Part of a small language model's weights.
Architecture: learned and rotary positions, no biases in attention or MLP, untied embeddings.
Training: a variant of Adam for these matrices, 695M tokens, 5301 steps.
MLP neurons of a small language model. Each row is named by its layer, matrix (gate and up: input weights) and neuron, and shows model dimensions 416-543. Each number is 500 + 25 x the weight over its row's rms, rounded and kept within 0 to 999. Numbers have three digits each. A neuron's up and down rows have the sign that makes its largest values positive.
After each neuron's rows, "fires on" lists the tokens most often at its 100 highest values on Wikipedia text that the model never trained on.

L8.gate1586:496464497528500481485470543527504521522525522495519540492480471497567502536497527480479503491487517525498490492501500479497550516496531542511508464458498509510507492531499527488454527498480501484521495520499504529473520507497473474468470462545526475510515492463528510475503550507519488510502524524493535499499480449487529499517506531515501515477494473483543527485448503488481510557466
L8.up1586:477466506510482499524489505509493450506555475495495464515476525480496495485510511464493489525491526492502517529478448547472517485524437519450492488508441481463447526524469502504440564449492513491514486508504536486500469508483481472536505500528537517516474490480511501502520501522527487517478479478531497500467486498440475493494481505494476475529509472490503539488482492486483528493500
fires on: "ed", "e", "ing", "es", ")"

L5.gate951:475524514528484516488492532488477477469478492525482532509503470503507501508499478500500518492512487487486495531473472495493475517534544549514484468535534532503500524509524512494488498471478535510509487467513522485497494507484511537524522494543484512477527515514490516502504450468498517472484508461476566533520498486502498472516472517527456466512488462499517510502472507490487527500460
L5.up951:487533472473514476490476489516530486509496457523542508526547520475504494508517506468480452560535534468525528480500471449479512472530483519513531467485488515541491509473528494502461501441506503512522480521514493505503546509541497500545511490482487490494518499515488451506469471499505485495525473496479506494510528461458529489512527512538491458496506493480519499498514509513496485466499
fires on: "born", ";", ")", " (", " and", ","

L5.gate328:487486476487448487510531527501505491460509509531530490488517494508480510582464544480550496493543465492510453555491486525506527498491511512488521520506489525540498529507495475485463464488537478497514464525509508532473494493514484518494535476470518533477526554488490484462508515490448503500488481487505474475482481459527534498506515482477480494483480516532527470475501507516527500475528
L5.up328:484474491493483501479491559452462529448528446527511472469451437511539512487474494514499482466477484523492508521535491501460500473487499483510502471523496521481500519481541475482492502452530461466535499493518463464465540488508499480504503502474522495473510524497524491500520518506511524493508510530496503486537503516451512490489481526461488516482501508486427488438522510450501518497495
fires on: " |"

L5.gate485:529485506501524453468481511540531473490490530479534499510528494470511521477484502496484482469527502472495538515477538480527495487485518517495527476490527533470472526516465456514506502452499493476495454492496513498517485460460535500494504508539464487488498457550493480458528462532484501530520481462503532491469503453478516490468506501508489505432478501481524528520541461500512490442584
L5.up485:508523540484523481522519529520511491512512486516527524527512475468485493468515489515516481502467507520514499454516537454514499510484462456512455488487432538479491500509494492509496487468524505499480457503543488497506523451495566442451487503476505477523478508535491483513514532482467492486540490510488498482471505477490512490517531511547509521533507517500566535501448479519512507525503
fires on: " |", "}"

L5.gate920:518499470534473503544515496506463480521497519501475528494502512548460534506491522518517529511497538485457497506558512496478520491496492452460521511528511486529458486526504500527503519460524510532529475532547459497517474448460457485501530517480533476542495503520496478497488505538492523484520484518515483497497500488474487493500499524473482498503461516500499537450542523515479488472502
L5.up920:509517467507493496505453504483512512484504478523531453461499496480486508492500473531491475496518519555496472484480483485474510528490485477470471565513502511503504476453512521493474456485491485531492497491509544456501502531484504496535518509500523512501502503489500484508525475489535531490494513533488489479530491519496468520486486527517476461492465540502505492443507489554460502492494
fires on: " |", " place", "|", " also"

L5.gate462:520526517509521494525488442481508465486563509494474464518502529521560537486538514552466475500493505514470509531535469475484487503498502504532486453505498505476481501535506499502497478524538540453485519499505509509476497525496469444486473476541481516515453493504501474479487456526432507521522471500509465526459543488521489526538502539471532502491510498512489496528497477443484504476480
L5.up462:533468519487525521479501494506513472466464475525496528489493488540496528493538485478507499494492493481549480472526517494517513568515560525491487504489448471475537479485498556462452507510469451470537483514482487510542536494549531544512492508502478488516508481517515551543517554506529517509564523551490524513518515528521521503500548476525549474524518477536454509524560474473489477478505
fires on: "s", " in", " season", " at"

L5.gate839:485490518511444518521483508501459473524533472524509466500502489506524536474499533569504504484503455483532493532490531513503496477510515528499493467503463525498463514499489492510445511488463529493478512531486502458473515500497525487564460471494515450475493508493533497456498409545497524503527513514527490486491504527484489482512496477460446502458477537508518551534439511527494489500516
L5.up839:483538517475521486521484517502522498504516469525499544458490471537520480451488489526492516502519531515502473523525512424486516499506499513490471511492525535462482523504518526487521522508502514530451535519480488444487495505518507484523530513534483498519440453513507533457480508524516527458533483514482504488496481500496509493489472514480481449479486481478510497503497496482530517459544
fires on: " |", " up", " in", " life", " when", " part"

L5.gate1847:509492470505492547528467502483502558459509481496474507536555556477532511454525546444466515517443495510534501558463481528515519516507512501483474476461525490477505486491457543507507498502526478490491464497517510477492488479467496522495462512483466497490501483513505477477473484479483498545552487442497511513462505499484533502529439528523485505527499496523502477504517465504438489514478
L5.up1847:446439486520493554466520458492472494516476460522542492543495487462535490516492469525525471545539504502494473490475531550469495507531490502463501527435498514500510530491459467496535481497540496515472543534458508458522479479505498493507523436535469451488457513501496514487530491520472500520493484477496503496518494496545485520500510487527473509480487508509533483534487495509457481504503
fires on: " and", " two", " with", " by", "),"

L8.gate871:496495519495488464543446507506465546519482515499513504484507513493535540481529511521542518506446486515516518529502522485527489520464511492466514508481489502555491531516460535444504504499489486478519511487477471479504499543470503551500516550522533472498490470501478494459510543542538490491542508484529535493561541537471529557495516508508468500486521497472454530542517505481472497493505
L8.up871:543529488459484493518479519492490518457474479465546477457499478512512489469518541515451496458502451476476516482495548519566533506515487498508498485465472513448502487527500530482481470492497517538489488505523486517466494517503444477532459535487440481491454489502471503555504518544524451496507500516492489472467498494523515503546480510480505478496538479521466537504514480499451529464533
fires on: "|", "-", " |", " 2015:"

L5.gate472:487450469484431458507520469541464507471489490496500458516510505514481475481518472472487519526503503494505508484524510514513511473470535503523502447525516488501490487523459506476527520447497532489501483513534542461502497482471560495494507497522465489499503468474496483445475497499445504470516498492507528523473504508503530489535511505486506473524486480472520482470524492490500526490448
L5.up472:454507497477465498515533535489493517520448523485500484510454494499525502499524499528521555464534465505479486466519501504497490458489518507478548509490450503507541529533473509525487491489529504486523493519534588480476464518500502508496462521449501468502503501500490505541482473529516523450500489524522482481518499517494486502528494546471485490545470502477522490514489502461476550505505
fires on: " |"

L5.gate1410:521511463510480459471486532459539502472518526491510485486475493469510553492511489523478485532487467540509488509508479488491503495528491529501549481493515513489498513491484476499512483507460480453497465496516481478508483454510523480523499556508503497460535539588498455484503496507468512474464496555503523499500491461453509485482495515512507499451556465505517516503503523521499496480480
L5.up1410:470469536484483488530454507493522511500530508546543506501500477474524476501487510481501511496521478486489503495488525510502504506535483514526484466521504530474532516476502478478499501496498508526547492506530481540545462487507472500465491521447525465488457533537493520469497468452475523483469474488479479434522499497480502494518532480485505473528452506545521444475503538508492499531490
fires on: " |", "-", " of", "ic"

L5.gate13:503505461473530531497544504490509509523504485506508516528481495526507494531476495490525526531500491493502508523501503495526473486518501454481517487553525559443479517476546483494497509504487501464467507494533515454485497474521482474460507478524511504528463541523493508482506500536500498487527454483510509477482488515505512485520482525546473510517529467514503490506508482484474486477547
L5.up13:514532486491547499502474488510464519469467500529546476511568431483488482486524473581501501537501456472506497467554503516502507456499529511527540506529487473496517463497501506504482521494467489527480515463516491452494554488498523479517503526517500472488477502531493512511507474510517511523463485508527446462493515533496498492515516521495526489496459450542519552497558521477491481478495
fires on: ",", " said", " that", " described", " praised"

L8.gate554:542508545489481520484482527536518479491491452494516496514507528490453473509535526519485556512462505520497511480494494516501497501513498496503513523500471517497497485513446463458579502539555521491488512491497526520459535479528498493486499471465476530529468500526544496468483529521520502555507460437470468510514452525498506528516524510520520492523501513519495511507490503435428463469498
L8.up554:449488495480511511537520503512484458546517512445477522523477510474496498533471536519523522458468533500457436538517457490509499522482527497487453507494463473524425465475509500517469498527490536502546516493501510504506548531524502515528510486511495474558524470488520483478506510497506510492492503492498464513509505479523497516509530469495479522484488495485510494503470518519511522567508
fires on: "s"

L5.gate49:420519467493457475536474493487471521490506473505550484528495494490501550524524540490494486533511515528558507556522484519506537497498504474490547530468485485521500546471516479489498469511540498498500478508481504472498516472482503504507456498480476512489469495530494455471500451496534485505524506469481501506532533529522516498513465478560483486478507512488500522473490511501500506478498
L5.up49:516518499531509510475507504485500474494464509501512542535475530489477519512515476508450504492474510468481506507524527512521449484527509514487493520486488537510487453520449531512469517507499487520457473497525481469475480497485508538500464504531500470496506525486444463491500526537552513512466479519505452476522497477523524528506496522456493501501506508463459517511475500473467461538496
fires on: "-", " |", "|"

L5.gate1883:476500525477469519505471473499508552448474514520527520483520506468454505488517505479461504541469499508504496468476479510479495485525516551509535497460506559442472474464478530487479500539518498522458508492483480522491496488525496483499495512487534544534519464515520518481494447520466485472511471496490527529523537486466489493532485540562462476529455503472511488481488445485534529475506
L5.up1883:468508541488461498488563495500451530511506519522507502527502511489495456535500511476458498486524491508508487484517503505490506514504504490463492473474527498504520440486530498546488482468490500523459541497497491529493472485506503474532494499502470525534504486496521558505505516475532519451506468536491492516496455501497495497510521461499480515503496457501541509501473472513485535511498
fires on: ",", "),", " and", ")"

L5.gate1831:481464523459468515460503522493489502486484509574492543538487495497495468507464490505478473496500499485517489485473510492517510503510539453543484500504510480496536539484507532513477497478520477497514518492545474461527462526505501478556474461513472493506466490485483518512495448500497524501527493482481484503543507501485511481491517483524437460491511491503492520470478562486476519512490
L5.up1831:484489487523501490477492490471490448493470495500505522488453502457480505513524526487528570513502514526506547468493512528535516467495489519508505494524507452477523534493477481489507500550493534469483494471497534525508468466503535484511501495500486513520486539436509468499501525468486540500498492549498473504496461489497468459504504472520490522492475520516543495494564502466478545482512
fires on: " as", " /", "with", " and", " With"

L5.gate102:511491462504466521492493514492517476520472493499513470525499502518517514538481508532507507529450461501493480525480505477492539504524508503523526449499492482453502517472510503487487528529447536547521459500553539493449473523498482507458469478493499511475455514517530494489492471537494543480529490482497533483544501524518512483493470489496513489490528506492483535497497505482503502538503
L5.up102:530532508504488511502513492456506519449489540541540527464556489489482500492523495495490552525450488470496489509519494464477521512521507500501507507521526491467519484524487448475517477553478487478503484510568513517508478493534470488445463498493512493528458500519519510492520443534535481473517491508499460488518479511498527488499481530493432502502478523521500531509522477480498502486483
fires on: ",", "\n"

L8.gate627:469491528534522507524474522513490515502509521464533501451480518491486497517534484491458503488497476528520514484489518495483511489497565511515486539516490524492501549464478481499511429485525417493486509513494450503484517536522496482490508507513462483532499487541524515490512501482487495542509483533530511461484519472499497497556506516458501495504466462466478485501497520471481467479544
L8.up627:479525552480513526501516512563475501489500505447515530493473459555499507523502489496511481545484521508504496487453487514495548515480525521468562528508483523483514543469505486488440483466502494505500546500495502475477498528485484466517502498506495509503484501516495514516493451486472474494451461539505494462520537493509511509476511539483455463466533475483494538523530478473500423487514
fires on: " to", " not", "t"

L8.gate1277:558505523514483491484579463533468505491508478487496475522489488494495512503522490490469503508506476482486500521534501502532537529479509495527479468490479497501490509575522551467516486496546507561485502467498537479519547438481545454477497479523519549533476472519467484475472537484516516499485492536502514520499518477475505501512476502563548484512485472511474468491493478481484505477508
L8.up1277:485493461487539478513489511550529507496458543497482467523479535562517508461501508540475542521506435457460453512499469508536517521527485502467492502450514459552561518509468483501545498535496521477478506538466448485488483472528484500509470504504485485493479469509522486510481497516495508552473504457550451493508510467520487475492491515529513495540511474480544446530497460472479494492498
fires on: " |", "am", " TD", "om", "m"

L5.gate301:478513503500492486515506528524481513498462532507522500506480523497500532534537458497499502532499506492547527497469505475505531495524537479488484502488521530518488535475475512464501486525533500492467483516477529455497500464503510491510487497538542473472484500530478447449495444522504526523504479474522529501519514522451516539503533539531496497486517493480456516539542462499493472464514
L5.up301:506556484479499536536530537524489538456466538488524513510494513496532493468560470470501504487453490480548514513493486489518512498525491469491509484509541533475471487479492484447450456541570524498508503522513486473465491442530476489491474476501544469454512505514450502451539469517497491493515472464486479480538543532473501517490494536521460510501553525536471523505491461486454476485508
fires on: ",", ".", " end", " time"

L8.gate1437:481485519544493509493451538549481509494522455555515511519477490519504511518506529525529506518530548518520492516457447526513458469507502553517472517484481461485513483506499529467489504487475479490506505510524530480495494513515498530520514521498530493525497494525512546472522511505499520496518517559483483496462481497485491554485504501471504476511513521479483517493447518465498502525519
L8.up1437:505487450490501510525497517519522498477530488469524457525496501494484501502496514474499460484491488525506513502508484504519499471487507496488492467483491502457503524514483536493490508531532516456529543506524491483491512468493499525505532517456522523441491540467491508526498480525550499490457494493484455484496498522505533495460463497494519486486535519499482535504502532505525531524574
fires on: " |", ":", "ing", "ed"

L5.gate1686:467552511507518481518475559493492502504515508470493524507507499461524483508540531507478469479504552484559516469471499495510480521555498485522523538493494474531507472489475499502499438472490502510532504550493525481471503451544475501453530505486562473459438501501483471429483469500490509536532504481534523481519555435478507499472492504507498510543483489505529550507499511508503514465532
L5.up1686:488491460500524488501508510476526496505501527472516520463475528505485503478508460514523498451537464484534493503535509491512501499474495486462524499524519479500467504486485535497462503483559519477478548497498527453566497486522493524484491505545466472486424490518507521496501507479499516523500455528495488450501460500493518508482482513485460483452504452500474493511500497520495489493501
fires on: ",", "."

L5.gate437:496523521463493490497551499537499508516479489528504478511532517446484513535482486500538494517529498468538479518561473500499520509493532487439538488527491474499479465478521462521500507526523502512488504506535458433501531498515487514455479462501531493497491490527514512472512500491477523478465469451521450503523480466478538471515492512531508465501476534451543533532480491530522480533509
L5.up437:534486469467456513468515509528511476446520505530498501503523494457502461536489478495547481521487464476497451518528501507488511528527497484499554482555465474491489502438502517497540550537516508480479501489519461463496510478501515501484522469443532491467467521515487536542525492493487522510507520496509475489561490465515504507480518494492478486480481521505537465495507480526496501502502
fires on: ",", " |", ";", " the"

L5.gate1917:551493486481464505522482525496539507501478508473512500512499508516492504524488480525498475498526516475540504487504484502533496535466510492475476436499519513528485524541553504466499528481534500509508473504470535475486532509507505499495488476482452490471493521530501495489550547475514471524474500532515535512472491524513520506522505519480486495541515484496479507493504464499463544427466
L5.up1917:503532460466487510497477505495536479505499489518518511500501477505509477545544470449524454504474499486548458510527480479522503508500480479514479459553497518470493462455505472502507480472532516494522486537457488506499513526512492530534514437466515478497475546494506526520537524470496466494484502519474527502467499471454479489510444501491471474532522528437505498511473535518503471473529
fires on: "'", ".", "ed", "-", "y"

L8.gate1010:463491500508493486499501472508501500470519490502507496519507464483509519537491510512500485474480500529532532481516541511523471500489534518495485499471513525494487527522543493458501494468529502487501520484473477458520540491501492475471492527528468490481497528537508475429443518563481465517469479526519525458480508490476492526548496509522520488518456476461501467487556504512488477512519
L8.up1010:480513499540488451485540485536490487493542511498525523489533491513549475488482492531520496534524508504513479516520557506513535548475491534480523520442494518525520538479527480461462485461532520506503464516507485469564502476526490486539524501513466450450476492495497544467439501568453502499492498479493541507533514488473477495476531484487505492494447524465496506535524528488516511508473
fires on: " |", " a", " to", " some", " one", " left"

L5.gate1671:473529458519539451486473510457553512511502497499534462498497509533451501523488502502489505473509517509456552511489517545523491475480499510491529522529483484499486489502515482494477449484516492465509459463509499518484524498508489548479500513512477466468488523480496484518452519469511525465509485487495481473481501519524516500486489533497479488543492508489510462458492491468517526491510
L5.up1671:494476501479489482544510496480475480517489493537496469481500489506522516538504470526507511479528531513483507501485495454475509515501505456489508499491525534492508492492474525491467533447499458501528496494516493456454498498498527488531527485533518501470487480507496503506558480495505504513510477472537511526502461543484487500481493477525475482461500446521527524491520499507511502521520
fires on: ",", ".", " |", " digital", ":"

L5.gate1680:477492501476489541494519544497487504448494484502501501508522478483500515542506510461499466523540516529561515489479458490501506517520516528486517484462499522507493515516471527505484488511488498539487538529510519501491510487467557504478467510512476439488455506490501522465458474534480487488485487517530548527475496526486521473519517536479488465501495448496535442480504476482457484506507
L5.up1680:441498517464496499569551555520468536510447508498486444504479494498519467474490489487475508513492492515476509505535487522521497525491480491531522513509539482558515549523454521476515469468505517520441509527534558492507490492523535522511516552539495483504492479506479482460499474557493496458515543484493496514488513495536499499476536464490515471503481479495565488494541472542499515504491
fires on: " |", "==", " ==", "."

L8.gate1281:539494482547525453459497513515511502499536513543516507486483479469531487504504491515525483510516474531501555512478526505483514476522498532545508529495529482497521518499473484485511496479462494483450504512467474475507478511478518557501530528464463518481489489439503528466527500506492498488507462507488521511524511480526467502520504493484546474490494534510496485546508511489473514496497
L8.up1281:526535510514498496483502502523484470474547465462476502492488525527515519485530474505480508510465473512488483492507515525526536515515506561451481496471531502539509522520472447526463476493468514528494524496485546484472463497520523481529459541473530496523500503500497516482503509495476524520456475494502505473498521500493517479515486554494529443526505520515505447487552526494489469536520
fires on: " to", "in", " At", "ing", " at", "d"

L8.gate606:486471526520546508519475480470493531521481505529472474543490505502449534525498475538505458443480536476455484467492491495524447526513499495509469522536501518563490512526496510520530483492559500519539519496486461486505541527522507542488480471525478503519528519483518489520515513500478533491462484493499517511496491485478510465531470485503511470519466453499438477462512499498477456534496
L8.up606:497485494474528538541477521484502493528534528496505480498437460529513493528480531529482455492508525501486476504498490499502556536495512477486487509486521503514474470436517518504506511508544545498546501523478505474535518492530548538515535492486483495484521480503508561507491458503498524472483492494498531507462535484522531477498479519457512445495509511492468490527489503466554476510537
fires on: "-", " and", " that", "'"

L5.gate312:431511535502441541493513485489460526481496482492513491532482509483443514478498529483431497530508483489496555472521461520514432501509506544478509502458468489518523461476493495503483479494503453508507491513490532497479449485493521545520483503494484509530536551543500455483516496522541493498522461491488542503513506492479548539552513493538502471507521497440493468505451491478471522472512
L5.up312:510496512479501482499490511492518525466499502533490463527519481458517507515533494567485478540478478497526464447485512516492461502498485469506486496482455516492495470494528457532473552501509488509485518541465505523480501490510489552487530525489506506494504535497518487466469519509506467443549493527508499431505509448474473443489475486557510521484527514488449484488470522446519468476548
fires on: " ", ",", " and", ")", "),", " ("

L8.gate180:517486493531525504491509486469475520494506503506493493542496461461518477492582523516464510502487509500502487431507471479468507522473551516503496462519503489463514482500486473506529502488497477496511482531478494487488486541518482486495500479514523465501446440469545498449500505478487528517468493503509521504463508495488504546512522488512494488466488546527531533557483471454483508501504
L8.up180:482499489479483498487503483476485428522466512463512513478473479513490515500477512507532508509526470512506486501505500490492508522496492492450466497496502526495493515473557472496493479492501490488525521476471465511492515522482479538535463515510495468489495497501492505513548516528500494473519489541483421490469465511440491527531550479475486495478491510495481514533516518479519536534542
fires on: "'", "s"

L5.gate584:494481508484502504513538478533467540499466508499517462538471536521486469467514479506498506531500482474493522467522530434506504480488511462515441468492520480490524529506503493535456530514494528510493494495485501499458494485494547473518521491459540488509477501519508509498453471506534503462507490482491515497500524504515526489521532520551495434500498511468561498492502431497454528475494
L5.up584:463508487524515500517511502491507535547483495510504487477516521495494500507508456477485507510469504479493488468513487518501455474470488477478516508500503508504508490498464516515498518487465483505502463525481512468478534506458543498487516562509526498502508483452509449472503468513516480520499487516506548479511497483493480444522496546437487523497466499528531524511542532501492479469499
fires on: " |"

L5.gate210:503487494533461524512509489499513538483518542485548490574456524458530525489512501508520426528505486516517522504461491484501490496462495493486524515438493528502488453460467483463504508491520523539506483525463543536497500464475451528482511502477517489515476489552482453508509501515479507511482522487514532519504483509502496480485501501465429494489480537517505537497479447480429508480499
L5.up210:508532507496505523500506510498511488473521500470454486498487470507480498529515513492508512491504496499483489488556490486535503494503517464499499466553484476518492545508529504481511496484500505468548503497480475478468489481520492502468498540542480443500506491504499489516494454502487529504457538508475501466536483482514512522479501500504518503529486512491494525507517510453471485487527
fires on: " on", " in", "No"

L8.gate447:532487494461475508462480520480517472517484497510519512471526513469511501533525489493476513514462460456526541486496498507503531500535523505475479531488549467483466515497509485533450526507485453489526529500521480526448520515533484472497511507520493508497444493506498476506493487510522537544497496477501519499506473488508530507492500537500503479478492532469464551487483458489461496503494
L8.up447:498513455504476482512508535472483495534485520513541522524469497505524511474505483526501569489508451457466507502484524530495528457516521506504505475476526491418477551494535482468486516513471473467515490492524512520465474508485483515487539480505497539489445508489469491525520506538515508558542496494477503443510474496529485474500482512521500506482462485529490527502501460472461522467470
fires on: ",", " with", " at", " built"

L5.gate1706:516506475497487506488463532509512510481560510501475519499470495497505487519503496488511486569539561510515567497519518467502501508463498489515442503556523489476509467484486468540510511508502468516463509491541470470500514513466471502528529499542474530491500570483496504508490548427496481509480484512505522498515496460536459487498514489486530535487491534470526510451512487473478486519487
L5.up1706:438482476520471509518504472446484495547504510501484547547508490501524524523517516566518483542497502500472529501506468491478521520477491450472448487485479490479481474474512517544504470510507480484485507512485507494508490546490425470504511517488473513528511515496495481493530514515544495515486451487496498498467502521483531483477428497498536495555486536509517479506460493496526503537553
fires on: " |", ";", " College"

L8.gate723:495499485489453463473495544508522453508523490491519533467515489488480546494520513503483539484499483488497493536513515526461515495493513538472515449525515506489469553486493496534492491503519486461554458509512497517445487476495508501522512520509490483468479493532511480530478490486521504517491447525500537519505503503511515491544511542506473524482465475473508524509518489452505519535492
L8.up723:488504526510499535473527491521495474518528533515517513515493489471448509460497499494498478511505507497494529454464499508513489509476516457453473488487519507545476487509502510530517475522507475526528488488499468486513528525517539466499541471471528494472526527522539467508464498539490447511495539490510505532494517488495516504508451484517458504483475495489478483493516494507495525490505
fires on: " and", ",", "ing", " or", "ive"

L5.gate1251:466514522504516488464492551556474521470517484497496515480453476427499493501528541521453482520494465485513492497484450488498484508517506487485534471504494489477502491491487496489498474495475502469541494479537483460492476483500448526510528516507494488478472486538479482504504498500484557560519497504486532489465463502486526538522468516461495501461484548515468536495499528471521512503525
L5.up1251:533479469501485498515479479480503558511487461467496483526465478508543508471482510495445449508554445468516461493522522533512552483516480555521493479499487495473457483550507504516448476509460546480556500494536503553497526495515473486567490510494485492521493504527498517493427486502453564542508505508472497453476462514463557501529448471515552474485489550535505516516511513522472515493519
fires on: " |", "ing", "led", "ed", "ri", "ted"

L8.gate297:484480554498454511485507495499527531506513482526486543484505460471503527467485484512520494517503542504483471492518498472484519508509513477467524508499517516512477503511480483479483527514484495454514476480506482497525521522483494528492494497501484483507553508492527471478532495461508516493452531514540516550452480428490536546496493506504498452470524470475490500485493486466493462500476
L8.up297:500509556499467528522535498494481529483563511539508500463496484471520512494476473540470541526472517471467465510460505496491521528465492465481465430548502536465508546455487489480476520489530508478509488504486536498514480512448510521486461515488445509470506463501504558487508511485522465513479523512509495516507461467495512493481506491503512499502529515478471495507489501512550506501523
fires on: "'", "/", "–", "-", "’"

L8.gate1745:517491486477482503527475489519488492496511457505495473536475459472536511475513545520462501526503491484531472475518460481498460488557487505518491481473495514483506529512475524466483513482528472504507513473464486469503481519490514483510493519430497541535469429491532515494484513491497504445487495515480509518495518517516519512491522497517483485497488510518527484518508496509520484518463
L8.up1745:471470492472488490533498507467511542545479499530491457481487540517453477482478493493521494494494510518478557504530497519511517520478506488493506541491518513503493512500536500497477482454505485480532511548477528482525498510523451507508522483512518507486560488478499526529537455504520498525480515496533465493539453516485476496555566525515516520517516533528523464491484521467507524504523
fires on: " goals", "s", " debut", " appearances", " games", " goal"

L5.gate858:531523484488468523503477483476494462441527508464512520482468543502518536540500503479493487525502471508537467537537481464518512510493487502518494498481495538461446468523485498504474526451490471503500498479454500498474533491486536512502491525479499461486518496529502494501533449532521516494497545485509492492507525530488491505493492509409472483482516496478462535539520452470480506459457
L5.up858:499546481507515518520534546490520457524463472443503578468475480531490549476494508508476524451439487511527454484472473446499490498483486482507451461515504501484493509490498480466509515518455487480467527496491499523499489494516512509485493538490566508501526496474508494499488487533494534499486540514491507507505494508497470494496516473465476559493529501468487474490510513507473517498500
fires on: " on", " one", " part"

L5.gate1437:493481483499518535543498500521489468460492506519504551514509457480483488528503488514478512518497518493517487519525490547539477541483506487479560465521501492523507528489477490534487498487500477498499500524521441462507462481508509523509479451514480509495508543499495481527513509524509495516451499541503517527482508487485528450518485532536533478481506480496451494477499513478484499464459
L5.up1437:503468520519462469493537475499488488494510491484533532463445505489490525490495468488552519470487511532507517508489514546492491498482474499459482479528539469480518512491459499490501457548501520469484537499438516489530495516492479523529462514463540501498468487484515546411486502452490551499478477500456488464520525524488519498476488478522445502472474504490493510460472515474511494498461
fires on: " or", " and", "/", " /", "–"

L5.gate1436:492475509516492477477515475481497482520500498482464518559490472480497531489520524517510526441530492512491526515538442521510506484494557518491502466491536514493490490574536508527492550497444490537576491512516501506536567558512527464491484487492495537544495466500553515512521502496506484480476462502518531548485491523473496515548529508500505512503474504531496499513490473488460500493448
L5.up1436:545521538525513489532510470473495470451506545530491543481509502481477484518538537532460519496474480482482503473500523517514526452500474471528536476507494485509449482454534507512510489485453522503553487507525531505521522552510504501486501478477484532510480539510495497516517464495506489493485480495500484486509495536442515487561536484472479529498491502470467495500464480448495518543494
fires on: ".", "s", "-", " and", "u"

L5.gate1130:488475539517491505501506478536479455474490501539473482537469474544447492549553502513524507484487496504473528479516523485514500505473525525497489463495543462543491523504486548537517476508463515511473527507476449495529511505512528505490512502543471486533481536524479476492502483526466520455484450490510492486478528484480530502473501514439520475550458471468506500474539514504472516505472
L5.up1130:549518509518508525545489516491514496486496498546503457519481490474490510530531501521551526455522502527537505488481506503483489496491494534475497524486471484517489486500537480499527449523492492527525526483509463550495537509520475496512487489457528505527502484550496523494559500469522485514471494513498479475453475508477482466503494494521473505520513500465463530486495525505482499509476
fires on: " |", ":", "):"

L5.gate1338:509488513505499488485462496482483477506522463480487498493491521508471487486514505525509507487501507495514522481499514456506484489486472458523464553495556467530475497524496526493560505491481506501496515502545493489495500562515512476496488506525521515480451532504473496544529472502533466498486464528492514535514564513498533477516462532450509477553524494454473514504491487460447480514475
L5.up1338:459508500504539521531501485500459533513527507546528464468503525513512487501525479537554514490511521536490484517506505550514494494467510525498517516478500522456501515553516489545521481493496503505492516528470481504495496507531486472450503475493441503528501534546489442488506503510557535509486459507471459510493504539469530491518478518527492513493543500516497486480446484511461488517501
fires on: " |", "|"

L8.gate701:524533483525496508514504528482522518512457524504471488517529521502499507498515510529512506504421514502497502480510500517484471527523481477481566434491509497454481514487529501481484533527538487501494474519519478564474505504467506489456477528554501462470512571478516475452544457472505507454529478445483542481503487499539519501493475547492484480544474477513479506439491489488513517467490
L8.up701:502498475476513528494496524526490566502498490533515489504546486477473512462519501502507532505499513449482505497472515504463581494513429473452509533545503529517517444486483521458534483480498500478512477502474532509522504508518496510496510501523542535481485491554472498495464521482482489474495472480487485498458467484480513496509495451475482500469466524534513539543562484493518547513493
fires on: ",", "\n", " and", " that", "ing", ":"